From a checkpoint of a small transformer trained on Wikipedia: biases on query, key and value.
MLP neurons of a small language model. Each row is named by its layer, matrix (down: output weights) and neuron, and shows model dimensions 112-239. Each number is 128 + 24 x the weight over its row's rms, rounded and kept within 0 to 255. A neuron's up and down rows have the sign that makes its largest values positive.
After each neuron's rows, "raises" lists the tokens whose logits its output raises most directly, leaving later layers aside.

L2.down1365 [149 120 105 168 153 141 136 175 142 129 128 163 145 117 160 167 120 145 125  90 122 133 194 132 113 106 102 127 145 154 147  85 130 146 113 151 146 177 144 116  85 122  85 119 170 157 101 109 150  93  99  90 140 177  94 121  73 133 143 115 127 145 129 150 116 160 131 130 130  57 125 133 105  94 115  90 113 109 120 150 148 162 134 143 111  99 108 133 105 140 145 108 145 133 133 136 177 100 132 109 137 121 101  78 118 140 130 150 128 118 156 120 176 165 108 126 134 150 130 125  76 153 101 153 123 107 197 115]
raises: "a", "s", "in", "ed", "ert"

L2.down281 [126 139  81 132 153 146 115 149 103 102 125 110 134 121 150 110 114  90 100 154 112 150 118  89 156 140 160 138 138 149 112 129 138 107 110  90 144 110 149 137 119 132 115 121 133 148 128 140 139  66 138 169 115 107 146 119 121 183 124 146  99 143 166 115 142 164 113 143 147 122  94 146 124 121 145 150  89 113 119 121 109 159 122 130 144  93 107 112 151  86 146 126 103 127 132 115 110 144 118 117  99 117 135 127 136 139  73 166 124 157  93 128 134 126 187 149 111  96 146  89 124 140 106 160 137 121 131 106]
raises: " Lieutenant", " forces", " commanded", " commander", " lieutenant"

L3.down1189 [113  94 112 115 119 154 123 136 136 190 163 102 111  98 156 106 116 136 147 130 110 151 132 131  99 117 163 110 149 120 114  99 167 136 104 101 167  99 129 123 102 125 141 126 115 128 102  92 148 153 143 108 131 139 130 129 127 153 140 188 163 140 128 137 152 125 130 150 138 102 110  88  83 103 130 129 118 134 121 113  95  90 138 116  92 144 141  71  96 104 105  78 165 125 114 165 146  96 114 113 119 113  82 113 156 109 130 133 105 144 146 119 127 135 119 138 145 147 130 136 160 107 110  96 115 136 122 170]
raises: "LC", "IM", "MS", "S.", "VD"

L3.down4 [125 149 120 156 170 125 164 112 170 114 170 118 123 132  72 109 131  96 146 125 133 128 117 126 114  96 130 110 115 154 148 123 129 124 148 171 145  88  95  79 153  96 124 128 139  94 108 127 179 138 150 106 142  98 121 138 162 150 154 139 121 147 130 150 119 113 144 148 138 151 120  99 125 113 147 125 137 108 118 137 141 119 122 139 108 136  99 161 103 121 101 104 150 187 136 120 118 124  73 119 150 139 121 139 114  96 150 129 113 168  84 146 115 121 139 123  58 142 141  88 122  82 127 160  84 110 137 170]
raises: "|---|---|---|---|", "|---|---|---|---|---|", "|---|---|---|---|---|---|", " penalty", "′"

L3.down1235 [122 163  89  90 131  97 116 122 106 140 127 109 120 130 110 182 132 122 139 147 119 136 104 146 140 138 116 110 139 142 124 170  90 159 152 107 145 118 100 129 141  82 134 121  98 138 123 136 100 128 159 158 129 165 139 159 141 135  62 102 118 174 122 168 147  95 154  72 172 128  80 144 127 115 127 162 100 105 130 178  96 118 157 127 139 155 116 119 135 133  99 110 120 117 118 114 109 159 130  93  80  99 144 159 138 113 148 130 107 108 127  96 115 125  79 128 140  84  94 162  85 113 111 114 121 144 163 149]
raises: "ted", "te", "ward", "no", "ward,"

L4.down195 [165 118 162 145 163 140 120  95 155  94 106 119  99 128  90 110 103 101 114  86 158 107 114 134 139 130 151 177 149 128 111  89 120 136 129 128 122 104 145 125 126 111 172 120 121  99 134 129 136 131 136 108 124 147 164 130 128 159  88 130 171 122 164 148 116 143 140 174 129 139 128 122 149 154 172 136 144 138 140 105 124 141 100 158 123 155 123  92 124 146 134 118 150 142 150 136 120 118 154 114 145 130  85 175 126 170 111 114 105 111 131  94 109 147 102 118 123 153 136 100 169 125 123 106  85  86  85 124]
raises: "way,", "way", "way.", " Treat", "ster"

L2.down1542 [ 96 102 118 146 139 137 131 109 121 147 146 127  78 117 112 135 131 146 154 139 137 126  92 133 147 120 145 130 121 140  98 137  85 124  93 116 203 141 161 106 119 132 144  89 165 113 109 151 182  77 106 136 139 171 156 165 112 129 129  57 177 114 104 156 123 121 140 113 124 152 165 159 165 133 130 103 160 112 137 119 138 147  84 159 116 136 124 121 135 125 137 117 155 137 109 109 143 131 140 136 103 129 132 115 120 109 160 106 115  98 152 126 146 120 167 115 140 170 119  79  76 139 100 128 105 125 109 152]
raises: "a", "-", "at", "it", "ate"

L3.down952 [ 95 100 145  96  97 139 117 106 113 133 148 136  97  91 155 117 141 149 101 164 158 160 121 160 150 113 106 115 108 105 153 142 124 126 123 114 114 161 105 147 120 112 116 159 142 132 121 129 216 139 141 150 103 119 110  96 114 112  98  98 129 136  94  90 128 144 122 158 131  76 147 159 141 158 124 148 113 137 107 139 157  79 132 118 138 137 110 114 122 107 147 133 104 146 123 154 120 122  87 122  97 134 138  94 143 106 120 127 132 137 109 144 117 109 178 153 144 127 143 123  97 148 123 116  67 177 102 125]
raises: "===W", "===D", "===E", "===P", "===M"